{"n_layer": 13, "n_kv_head": 1, "positions": "rope", "parallel_block": false, "init_std_qkv": 0.0214, "warmup_steps": 276}
MLP neurons of a small language model. Each row is named by its layer, matrix (down: output weights) and neuron, and shows model dimensions 384-447. Each number is 128 + 24 x the weight over its row's rms, rounded and kept within 0 to 255. A neuron's up and down rows have the sign that makes its largest values positive.
After each neuron's rows, "raises" lists the tokens whose logits its output raises most directly, leaving later layers aside.

L6.down743 [127 124 158 154 148 101 155 123 142 115 120 134 119 138 116 156 124 142  90 129 157 144 139 139 105 110 105 130 141 173 111 129 150 145 117 115  89 152 132 128 202 122  89 121  90 109 118 140 120 151 135  98  96 151 125  84  74 157 119 139 102 152 105  97]
raises: " and", " ", " (", ",", " |"

L7.down776 [ 62 130 155 138 149 118  83 131  87 107 136 119 117 113 114 172 107  99 120 123  93 175 139 104 122 161 156 176 137 143 154 106  92 177  98 116 132 160 156  91 105 119 133 125 120 142 115  85 147 152 139 131 103 129 154 104 167 145 140 122 101 162  98 129]
raises: "uj", "uka", "uda", "uk", "ugar"

L10.down1147 [104 104 113 149 139 114 142 106 149  90 102 176 155 140 115 130  90 113 179 121 103 129 128 113 130 103 125 136  63 112 210 132 119 164 144 169 143 154  82 128 149 127 119 122 151 129 115 144 140 149 183 109 143 167 148 107 134 135 163 126 148 152 129 155]
raises: ".\n", "\n\n", ".\n\n", ".", ":"

L9.down126 [135 126 141 111 165 125 120 175 141 126 127 134 141 135 107 110 138  88 127 131 116 138 137 153 126 142  91 120 115 119  94 174  95 136 142 176 124 119  94 166  82 119 128 140 156 161 144 124 106  73 119 143 117 150 113  87  78  67 126 122 129 118 104 155]
raises: ";\n\n", ";\n", "====\n", ".;", "\n\n"

L8.down1161 [145 125 168 129 156  62 187 117  86  93  52 140  82 107 168 129 124 103 149 122 113 117 139 136 109 123 106 130 101 101  20 123 137 103 114 146  93 143 136 116 132 140 130 138 130 124 135 126  90 114 187 138 120 139 164 159 133 117 114 118 121 167 148  83]
raises: "8", "9", "7", "2", "5"

L8.down11 [102 127 134  98 152 125 112 109 152 149 122  82 155 162  97 132 152  87  92 123 141 163 160 185 100 157 187 125 103  98 177 119 117 180 142 134 118 179 101 108 122 113 135 130 107 103 200 112  96 134 117  72 133 160 121 126  61 151 123 120  93 102 146 125]
raises: " Islands", " province", " island", " Pacific", " Province"

L6.down1251 [101 131 140 140  73 147 175  70 109 115 165 143 101 175 132 126 171 127 124 145 102 117  96 125 108 145 112 118 116 130  70  74 140 113 125 157 155 142 145  82 147 117  85 128 150 137 165 147 107 111 133 175 177  87 146 144  99 139  96 113 139 153 119  91]
raises: "orney", "ributed", "itude", "ention", "ested"

L8.down1017 [139 130 133  88 153 160 114 110  89 161 128 122 145 146 102 130 113 108 120 124 152 168 154 159 154 126 176 149 111 118 154  87 139 135 139 141 135 124 126 140 136 144 133 112 124  95 168 165 139  80 160 134 191 132 134 165 141 108 174 104 127 115 159 104]
raises: "ly", "ors", " of", " others", " grew"

L6.down394 [ 97 138  96  89 129 116 106 122 141 132 134 137 131 108 119 109 123 156 123 145 146 105  97 112 162 120 151 138 109 127 106 154 140 120 100 108  74 145 155 128 123 114 128 154 141 121 100 101  90 128 152 164 107 102 108  61 113 108 154 135  99 106 134  96]
raises: "van", "win", "op", "ro", "act"

L7.down326 [127 129 111 139 139 127 119 177 107 109 102 120  82 147 105 139 132 108 162 137 139 133 127 101 145 116 145 102 142 113 135 117 132 144 123 111 146  89 139 136 117 114 167 150 140 136 152 110 137 123  99 118 117 158 144 107 130  90 131 118 152 180 119 127]
raises: " serve", " create", " continue", " provide", " become"

L7.down44 [118  94 185 105 134 104 147 119 132 161 128 137 122 141 128 140 159 103 172 142  77 142 124 115 122  84 121 116 105 146 129 102 131 139 151 131  97  99 119 155 134 110 144 143 122 128  92 174 107 116  89 146 126  93 108 173 158 102 121 116 138 149 158 101]
raises: " the", " a", " its", " her", " their"

L8.down1028 [ 96 148 119 181 170 125 147 122 139  93 156  94 130 125  83  91 117  95  98 136 168 113 132 135 186 172 123 134 146 142  98 119 122 145 138 113 104 178 102 113 154 119 122  85 118  96 112 160 136 144 129 107 111 122 129 122 140 105 127 133 143 138 122 114]
raises: " and", "-", ".", " (", " in"

L7.down567 [116 148 124 122 120 120 152 128 146 106  81 154 130 133 104 153 116 115 155 111 140 148 123 117 142 146 108 111 150 156  78 136 107 142 135 138 127 143 160 134 167 113 124 106 145 115 141 163 125 131 109  91 103  80 145 140 140  96 136  77 106 107  93 147]
raises: "200", "201", "The", "198", "199"

L9.down1299 [181 110 133 172  94 140 118 155 100 113 107 106 150 139 147 142 146 100 150 101 141 156 103 140 163 101 116  91  99 116 132 107 128 113 112 132 188 157 134 150 134 118 131 157 147 134  97 213 119 137 152 144  98 128 127 102 151 111  95 100 109 134 109 116]
raises: "ening", "ership", "ing", "us", "al"

L7.down398 [119 108 125 147 136 133 124 101 128 101 140 140 145 114 131 122 135 110 155 152  93 135 154 128 124 109 108 138 133 135 103 145 157 131 120 133 143 113 142 109 149 158 163 143 156 102 169 131  90 126 165 107 145  97 134 132 122 144 127  75 146 136 175 153]
raises: " include", " indic", " are", " were", " have"

L9.down262 [141  82 110 117 104 127  81 100 157 149  76  84 146 125 118 137  95 117 113 130 132 104 129 115 144 112 128 125 132 130 126  93 125 164 137 109 120 128 123 111 145 102 107 122 116 148 129  90 132 110 143 121 126 130 145 115 116 137 101  89  92 109 129 112]
raises: "ate", "atus", "ating", "ards", "ates"

L10.down101 [146  95 161 129 144 161 186 100 113 114 130 114 137 111 171 124 141 120 136 118 132 123 164 148 124 135  63 141 151 150 130 113 103 125 175 166 126 134 172 134 139  99 137  94  89 149 156 116 158 146  77 143 125 103 140 159 116 107 104 123 106 100 163 148]
raises: " their", " them", " these", " its", " those"

L8.down1294 [135 137 147 118 137  66 153  88 109 160 119 145 122 129 144 137 103 104 125 143 164 100 161 199 120 131 195 114 103 133  44 124 129  86 157 147 141 131 132 142 180 128 112 164 115 141 131 100  68 134 124 147  98 100 140 124 128 149 146 121 112 157 121 110]
raises: " ", ".\n\n", ".\n", "-", ","

L8.down573 [137 127 142 129 148 126 131 115  95 113 132 130 149  79  76 165 138 116 153  76 133 101 159 131 115 140 121 140 103 130  95 105 132 154 114 100 147 122 125 151 148 106 115 135 137 141 123 145 141  72 114 137 146 177 137  73 130 178 118 156 183 124 152 195]
raises: "ales", "ale", "olia", "ex", "ore"

L10.down162 [ 97 117 101 125 109 124  98 134 132 108  99 103 157 127 127 152 130 140 137 126 141 122 156 127 101 121 105 109  98 151 190  75 104 131 136 165 136 128  87 122 120 147 148 142 137 148 125 136 122 125 179 100  98 109 164 149 145 113 157 143 160 203 159 142]
raises: ".\"", "\".", ".", "\".\n\n", ".\n\n"

L8.down1243 [104 108 148 116 122 112 130 128 112  64 106 110 144 143 111 127 119 154 107 100 130  94 181 132 111 126 123 116 101 176  75 161  86 133 135 136 102 103  55 143 132 135 113 112 136 109 174 144 138 120 129 103 160  94 117 102 117 120 133 136 145 116 126 123]
raises: ".\n\n", ".", ".\n", ".;", ";\n\n"

L6.down439 [112 178 185 152 120 128 148 115 129 134 141  98 134 187 138 108 120 153 126 156 121 105 129 178 121  93  86 182 131 110  48 114 132 184  86 157 142 164 167 157 110 149 165 145 134 119 146 116 152 148 126 126 112 128 141 148  89 174  79 123 109 129  97 144]
raises: ")", ")\n\n", ").", "),", ")\n"

L9.down1272 [124 143 141 113 126 117 105 174 170 133 143  86 143  95 139  96 161 130 127 125 170 125 124 145 152 130 107 134 126 127 163 101 139  94 116 162 155 178 157 124 173  96 177 134 136 142  73 155 124 136 150 149 148 114 121 133  95 138  62 108 122 135 101  96]
raises: "tained", "ed", "ible", "rum", "eder"

L8.down1296 [143 127 121 123 135 148 143 148 122 172 119 166 124 148 123 151 140 110 129 139 109 135  99 147 113 157  95 117 103  60 203 145 112 157 108 187 174 107 154 166 114 127 102 133 112 157 121 160 141 130 160 126 127 140 151 126 148 126 149 140  84 163 121 116]
raises: " has", " contains", " appears", " is", " consists"

L10.down809 [136 130  88  94 107 116 153  87 104 138 105 161 134 122 124 106 128 136 124 109 156 144  93  90 138 123 119 118 116 107 129 194 136 168 104 124 161 124 104 162 115 133 149 116 135 100 112 162 107 151 136 148 130 108  93 174 113 133  97 134  94 147 172 174]
raises: " them", " their", " him", "ulate", " his"

L7.down847 [131 113 140 139 136 170 114 116 121 107 101 177 108 113 122 141 129  87 103 158 174  95 145 143 139  90 134 131 103 119 113 131 138 129 163 129 110 146 125 127 149 117  83 144 132 102 191 145 121 109 146  97 125 123 171 125 115  87 187 119 146 136 120 117]
raises: ",", " and", " for", " in", "."

L10.down740 [117 182 130 134 134 111 105 159 116 110 118  87  99 131 107 108 100 159 105 144 133  93 123 118 131  70 126 124 113 141 136 124 150 109 142 137 116 150 121 112  98 100 127 143 158 105  97 108 109 150 143 162 138  82 174 142 154 106 104 134  99 107 113 138]
raises: " ", ",", " and", ".", " of"

L10.down92 [122 120 120 134 182  73 146 138 109  99 162 120 136 131 120 104 167  82 148  87  76 122 133 121 101 102  91 137 159 125 133  97 142 127 128 115 122 118 126 137 133 151 155 135 155 141 120 134 126 113  90 133 130 150  85 116 145  94 133 105 127 128 178 120]
raises: "y", "y's", "ost", "ued", "ched"

L6.down1177 [126 146 111  94 137  97  79 163 141 119  86  77 145 146 159 117 159 149  94 125 115 137 159 116 118 111 118 158 143  89 188 130 153 108 103 114 114 139 163 120 139 118 155 150 105 124  81 123 120 118 113 120 122 128  90 135 125 122 116 146 141 133 122  79]
raises: "ed", "ted", "ally", "ailed", "ible"

L10.down123 [114 124 124 129 136 106 140 147 136 125  96 107 107  79 124  78 145  95 115 145 112 113 155  90 140 128 136  99  91 173  56 136 149 128 106 106  92 157 128 135 111  94  87 149 137 108 122 120 103 111 112  93 120 158 183 136 137 101 130 152  90 124 138 138]
raises: " and", " (", " of", ",", " or"

L9.down398 [106 144 133 177 107  69 118 117 105 101 120 125 120 137 135 144 174 137 108 140 148 161 118 147 168 118 131 107  82 107 151  90 153 184 124 123 125 152 158 111 115  87 134 130 103 132 111 122 133 123 123 122 112 139 115 129 143  97 104 125 116 127 119 120]
raises: " of", "ing", "ist", "t", "dom"

L10.down432 [102 110 128 123  91 188 102 153 164 135 119 127  99 120 145 113 126 134 162  93 154 104  91 123 125 108 146 174 200 108  98 143 161 130 101 156 112 140 151 168 163 157 141 134 152 161 129 171 134 120 146 142 119 104 140 121 124  84 132  88 120 114 139 101]
raises: "ates", "able", "ate", "ably", "ating"

L9.down818 [162 159 170 104 139 133 155 139 121 157 101 144  92 115 119 112 107 107 138  83 127 132 158  93 118 116 116 113 125 134  68 124 131 139 123 119 105 136 125 176 131 124 117  59 112 117 152 135 143 135 199 118 114 122 153 113 154 132 111 118 110 166 118  74]
raises: "7", "9", "4", "6", "8"

L7.down583 [109 120 172 105 124 128 104 137 117 117 144 125 152 117 131 138 132 145 134 131  68 161 129 152 101 100  76 135 150 169  77  81 142 156 129 154 147 165 141 148 109 130 132 134 154 136 139 136 128 141  92 101 153 117 133 115 158 171 117 128 128 114 103 167]
raises: ").", ").\n\n", ")", ");", "),"

L8.down765 [148 136  89 112 139 151 119 141 119 133  69 155 170 127 115 120 116 165 135 112  90 119  98 106 132 137  93 123 132 122 149 151 125 165 132 120 119 122 125 117 154 144 163 123 138 130 127 182  67 120 104 123 152 126  99 130 121 143 106 170 152 116 141 139]
raises: " the", " their", " his", " any", " what"

L10.down69 [112 161 150 161 121 156 119 132  82  94 101 146 100 153  90 132 140 127 103 150 146  98  95 102 140 122 126 136 133 141 140 164  94 130 138 138 109 118  89 138 160 158 100  92 102  90  94 143 130 147 125  93 117 150 130 143 125 117 105 125 117 144 139 154]
raises: " in", " the", " on", " and", " "

L10.down957 [155 143 122 108 125 136 131  99 111 144 102 135 118 125  98  86 107 132 138 139 168 132 180  91 156 103 129 146 126 105 167 107 136 143 133 131  97 156 103 161 144  98 112 114 157 137 101 140 115 115 118 103  96 108 114  99 114 133 120 143  90 175 163 119]
raises: " and", ",", " ", " of", "."

L7.down476 [127 122 162 108 123 149 164 113 119 131 102 132 137 129  78 104 102 139 169 130  90 115 161 111 105 131 108 119 160 173 147 148 117 173 106 155 130 121 140 120 110 153 184 102 107 107 165 146 115 131 145 112 119  97 119 135 123  93 148 124 185 101 150 154]
raises: " were", " are", " include", " have", " those"